Weights of a small transformer language model.
Size: 12 layers, width 192, 6 heads of 32, MLP 768 tanh GELU, vocabulary 2048, 5.93M parameters.
Architecture: biases, tied embeddings.
Training: a variant of Adam for these matrices, 333M tokens, 5077 steps.
MLP neurons of a small language model. Each row is named by its layer, matrix (up: input weights) and neuron, and shows model dimensions 0-95. Each number is 128 + 32 x the weight over its row's rms, rounded and kept within 0 to 255. Numbers have three digits each.
After each neuron's rows, "fires after" lists the tokens most often just before its 100 highest values on Wikipedia text that the model never trained on.

L9.up49:085153107173120102116092108103103130096084048083178119110112164156105112188069134102120150132171133166168097178158089087121148162145133171161136138105148124177160133145131070182095117118142151106114143152084175189134090064146163134137078126160137166150089113124061111109154170135076181091
fires after: " 198", " 196", " 197", " in", " event", " 199"

L9.up706:113146124107090094129109092104135098126135125107147066115150075112105081111100144125131120190099104149097152091174182083133149110130140157114134097131139104150130111112089156178121161147109144159117191144143190204097083174116131125183132031100149160096155100119052135161131177214095168119
fires after: "19", "20", " 199", " 197", " 198"

L8.up116:170095092129151138122128185096126188179147125136125143122091110124094167120130117142121143157067111107099120167096113114106110146080141155116098095045128126154154121086143091153131162097178087157144129108132161100167087060092094159128144129156123107152112093121142112181155128204048133134
fires after: " Mar", " An", "ur", " J", " l", " the"

L8.up15:098088129173090118030123176140133144153178144134169062066127103120108146172093086072111116182118120098117088109166126099128114167163195073142126156111131115158132175151132125179149155117162153154120059133136114116102175133155078220120102107129109137153103118102080098109172113129109118142
fires after: " oper", "ter", "en", " pass", " serv", "icip"

L9.up81:158096147149179082173113126134155125152111103096145133085143079134140112087179154137095139141106103117131128133121151115100154149100170164137093097107119123132097089094121143084099168154098125127083111136107122152178097056107152178141096197111138118105143138131114060173108159152091165112
fires after: " J", " T", " G", "b", " st", " L"

L8.up474:168141214135106205096100129136153180114109078144105135147141168151181077128105080110156128136165113146105126160120123083137151118167151109113151144100191135113212110116127086138088118146125137117149129165101170132172135113084118183130057179083143115120124138048074093158093156099120144120
fires after: " C", " ar", "ch", "H", " Ar", "at"

L6.up592:142171074172155184063066108127128169142092091124105057148137124085103157138133147188146152120174075191111151149076119114091148186132127083130149144162135093132124149144126102163101192152115159082086077189165155180142143141120126154140081143121149131109110166128105140103153127186110160068
fires after: " en", " En", " prov", " imp", " em"

L8.up486:125109127116162141122110146134103134183104101074100107130118122173128130129147125061067164081083078128130144153114102184099154107108135129156111071123190210123127116048136121084114175137130145118093159130118151143080063166121089130117135143089087107065130161118172142175083194172150134077
fires after: "im", "m", "ab", " inv"

L8.up150:177130115119151155156117095158116128200123141096106118168175131161129109091175176125154186044112106185062145133118175104040138093105119093164090111179177154178114134083096114098069161093144130073077182154124209114148088140094137141130108120124107173087186106094086144131171141157132144186
fires after: "c", " ab", "ag", " ag", "ac", " Ag"

L9.up235:160155067118156125122140112118160106151111108064165056091150090135184153129072155184122125109094133178161103145149173067095135111079117159130146105116144174193106089150110109110142117120160085059068095115160090129104128140140126157207155110098109109089110074133086177146118080154142169169
fires after: " ", " (", " c", " n", " inc", "nd"

L6.up490:132162084154108167132146130176154124154099093055132152121180145163168096130123149111099175133135109175051122158196142112119164142135085065119116163131126169163114083150055125111119126192173125133136104134080171145149153117125093148129076089098168148142115119088116146174175095160092188178
fires after: " (", "w", "F", "nd", "C", "("

L9.up643:119115119177114123116092117104152161158070121141158187132172126106159124102123141112110170096121125145186097145142085142125100109145120111162170128072133169129226108178132098170131165067128107094128095210143118113172089121073128133178057134199138184081173138078098124095158092131062158102
fires after: " e", " C", " N", " c", " p"

L3.up33:149115060125137112116116114192124155162189132117164076170145127088096090140129110081101143110116132128120126081157147086145123127162135092154181111089075137116107172150114103180162132204149108116132153166167126185117082083163088132101086169135165154183142106124077092096186164144163121090
fires after: " (", "-", " \"", "[", "–"

L9.up377:134097157118106118132131119073080166176094156123137141075138145064192116142111114127058150169113073177147173136117080119137155170163130126153171122114105166120134109127104087163139151124186109112071091144163149104129146123144138096155101138116153160121106149089134171152147116164113136180
fires after: " v", " p", " D", " P", " \"", " ch"

L6.up673:112134157113127155198088190151162137086135091134136211095183126154172091108139132129153144138091123198126183157149148163096102134138150139129119156104114149143131166128101070108070121137112077138122085093142168190137108141133161144173139121073141166138076114134115096144092107130124134154
fires after: " H", " e", " h", " Y", " of", " l"

L8.up591:208113055085107119132067155105082136135092092121138055116224201115160099120160060089180106116108114132080117194130189118119167121144119146120100113141157062158188108074130118097108118149152115087121111152139198074100089132097145126091100104113143151153134091111121020190111194140147122100
fires after: "c", "ag", "g", "ac", "ec", "rid"

L8.up468:081130161106173157083108146095198124113157107121131129110188134122097169134160189128115133133109151145166152131099128140024157130135138104174099152127120098123110123128124081118100180143075125100163136110138126182110105115113109145143109144156116178097101162134119176115126073205071117084
fires after: " the", " an", " and", " st", " her", " l"

L8.up755:153131158113101163119119130073126144120089122144151105118152127125085169101087151107103164187140081224099095105135150120125184109142118168144106124178164202165118164130076122083107138110124086116105108108172178134181104124131107126197097120077055121052078107126164156128114176166146193132
fires after: " 197", " 199", " 194", " rem", "199", " part"

L9.up724:167143152118178147150099161098100141152109080115157173105085113156145133136061129143048100100143087168157132115109138107145171136178151113135093151104139136190168140078175122144099123125101099082127127188124166148148160175132114173195096106127108145069123131120122160192188097118097111144
fires after: " m", " M", "-", " v", " em"

L9.up736:077140131147136163092111145086094104196149130147155137121188114153127153149086105125123154102132051160176155100150123117126164161081135160159085125081121119178135115101118128112071111144121153075111095154079127164110084111086147173131093170091107142093155146098126124124158085129098162102
fires after: " d", " m", " r", " res", " P", " g"

L8.up459:139131068125095220171173159099106137164134079100148092143109120110104172104120081115103170163110089187112113113128101116074108144155140075181133131148099136075159113121130083132099167137117099117104135165158163142154087129115153169114054119078149148137080117070099112157142173139139128102
fires after: " m", " cons", " n", " as", " un", " the"

L6.up157:135136169186130088160103131135133195134155134161152142073100119136144086130138122208154169116102101128096132164073166199153112116110168141140084140171059146099179144139125105134097152158167167122130167103117083167110126094097088162117160080062074117165149109100161059168101104118105124152
fires after: " G", " j", " S", " K", " J", " M"

L8.up65:118134108202144139160149130116169139148128101133154134106135107181133168113139115117129164145149120137108161211084133107087135179128121150160088105131062155173215133144086123152103117151171142064111114145148112151149095107130123129139088125133044135090121143111148149178133113143109136157
fires after: " V", " m", "P", " pol", " P"

L8.up559:107154180102167198131055154148119157102178104146129117060139150164115173081133069109108174137130083188108145094131177126137130179093137128112176167135123172125048138103081130160118131139170023175137151148148153092134121117100112125097060088118108159147130158143111147149147141088152130124
fires after: " on", "On", " On", " was", " released"

L3.up590:117154096135135150084098154124084104142057152141157081119176117086109105145192132163187124092149121128139171138140180136169129176122131107131087104136154108172147090124148102140150130071143128143081097171163166130146108119119025154102122163111118138170159094134115089126160153156138190110
fires after: " in", ",", " from", "ut", "olog"

L6.up72:129148140114136112085154119114141129191146099153131148138100100171135071163092113112088162145099069196103156109085131189079155147133151138109092112065187138131161114044162053086130177084083119136140168131188080123157091144122079189160076173124149125074087150127098108132147162167125128115
fires after: " m", " v", "m", "im", " pr", " c"

L2.up678:156086181182180061134172127152154136148182112115155144108103148155135111198136173075085150113133121089110091175071124118110090102099115149167123122123126122124117091115153118129160130159134138140154186136081148118173149125108155116154158171136160119095107111102191121131130104156130116110
fires after: "|", " |", " M"

L9.up142:140147150144155145176073110128160190107141099154156100113185079151161085166107102133097139153095100197149128217167130131124188141139145172105083106139178088119139141122141138168112173138193028140083064182144175134117105144104163138115128090103114196125099170159126141112133150124128076118
fires after: " of", " and"

L9.up502:191066119142141118164113135092129168141139093156100159092101149127151153128111108133063120117147093212139143141106187059134150123154147105143137151174125166137172118148137085144137093126142153121098157159121172157145063072091076171183065050085140121129157151061151061113198142111088094094
fires after: " C", " c", "A", " an", " A", " a"

L8.up479:162118129125141098114110109125148132153083090114157095161144076155142145139090106094116147074097131117117169137135122137089115120099109109103063096042120171188146204100160111093105099157129071091151173146148172089203060145138084077178094135095124121097105136103085131156187155178101157112
fires after: " to", " in", "\\", " Am", " S", " has"

L8.up495:154104188142107130119159113129102135142103036117163106099166091140135161141142142096138126174107079119080122107077076153082149158155169134133118129090101152123157151093174098141122151094108091162178206134090158105136166141101141112164128104129075105108127161074073117123128200175146140142
fires after: "as", " ass", "ur", " as", "iss", " det"

L8.up18:178143167154139140101116082163124182163088187061176156079157108166076120152142113159152143088104120179160110097160130122106154146063143092155107157136175098147131151149076086148143169095184093142132042116166129179063123073124127130149128212108112159119117091146088142127166101163125129088
fires after: " f", " F", "f", "re"

L9.up517:181131098119130065113130169136104136160206140107138122106135080090116132145089152124110112130128139186117193149108142111125185175115137100111105129140084100114146109125098136112136122157127135091192126112143167192103091049153139105088074150080132109125064186133117153159139090129147140103
fires after: " (", "19", "20", "200"

L8.up636:180097131158119153100125133124164152151143069127139117141153091102161127128144116123158115128123110162094101159103163102153202157132162118168150167150145129103161166096144120090166143089112105107106125187134161095197131131105087130161086147107137117098168185074167145118144162123060089038
fires after: " ar", " al", "er", " att", " Ar", " Ac"

L6.up478:147098126170115141162146134099107205157140073138170129073174111150111204079054089099118141076099077070072125095124145138153106108086153127148151094139079154142095071096122146164160144153110122153142135174117167167125112123179142191170017164108144154094071148117135106144145120128097124142
fires after: " the", "On", " on", " On"

L9.up354:197081130137072161152136116094121172151135114129148161191152070061144136191085097140090157095152078152184130164111130115080089176094092071098129163102141172147134177082116158116106088117124174125143162188103136119156071137119087108150144146113110072111110107144095154158233159127110147110
fires after: " p", " C", "|", " c", " pro", " |"

L9.up255:148162066188192149134090157098126171169170150098137107180116146145119179130148092113106136074110105145079098169150109150093126115137130130180116130143123119164127131147102123085157122197184132126181116099142093132138166146157118168163114119151119180153090123076078111179151112179079116061
fires after: " n", " ", "al", " N", "f"

L8.up26:135143153139149159106075134095135118156112103141102040134101102164108155121116132104149176130107082147118111147115149169122133144139072047148151102126123152135142209057120158138108171146163149046113126165115175143114106193140147146130134115192206154057093192119134091121187153126077113123
fires after: " en", "v", " inv", " En", " a", " em"

L2.up503:152091128130149121152172120162139146089171110086132102087136120089157088138081144081171150142103129157140106163097104138140086099144112165139107123188071184096114137125034174138151144142130138097104159116115212178162125109122105094125132124148067095176095135106114195132122188152140169118
fires after: "|", "-", " (", " A", " Se"

L6.up365:208121082148154162139123216190163161119124131107184108154139109187140100125150143150130128174159145140097059237128114089154088116088104089136084101057157150166150131144132117106150141186180100159169119134181193155118092130062072143129131155128192169182130140073141131128168072147092111096
fires after: " ", " was", " a", " in", "A"

L6.up102:107109175112137054198135140130151144118126095173171129147110089116134099101107157141150136195129106117095122124147169159125117170095151091146125129159147147147137096110168076088141138139140164151215143162083126144043140134082086126186069165138129110129144141059106148138175148133074168084
fires after: " |", ")", ":", "duc"

L9.up622:071115126126118154130150169094188116137131143145139141146140129164132102209061066184145188168101150178137137109144123109101146085125164133093108128094112072125188155094168047078128159160166135134149092203186152105151133116135112106133086128062097118140130114065155100132116128154086099085
fires after: " St", " C", " st", "st", "ch", " c"

L8.up16:136061155164092092139088083088109106146139136106151135111120051164125088069142109105070165154114103209122095097155075134121131165135161140153187137162095160080080165112081134106086169123217175101128103151152092169134092112128173110156170152103108128089139210121095116154136134092143153055
fires after: " f", " F", " e", " se", "f"

L8.up381:143149123153160189129134117115118181149205144155130061075119098172061136144119092126091129116117100181136128142086175115110136153084124102128081120100191126144210141138165122115112156115133061083129111157150119120166107109122079219112101117121124110084170195113087136085182159127147125149
fires after: " v", " en", " ", " En", "ic", " ind"

L6.up593:107087160187078106142135065145095117164137109179150189097154132178086107117151145181119128146136104111137071148152123138117123132145090147152152149124099101121157099135127089134171141080140096160135122152181192166103106065081122097150155123127158141136162172061133121186155139136103125133
fires after: " C", " G", " Port", " Che", " E"

L3.up729:127105109141126153172127117120128158209148112181122175072148089116093086164117168152161135137079086182118141115115143099091096125145111116155093151139069149181145154143142153113145148183136043089134178145142163173174086126067138099148146157110036109185092134103132165177125114163133111139
fires after: " (", " \"", " In", " E", " A"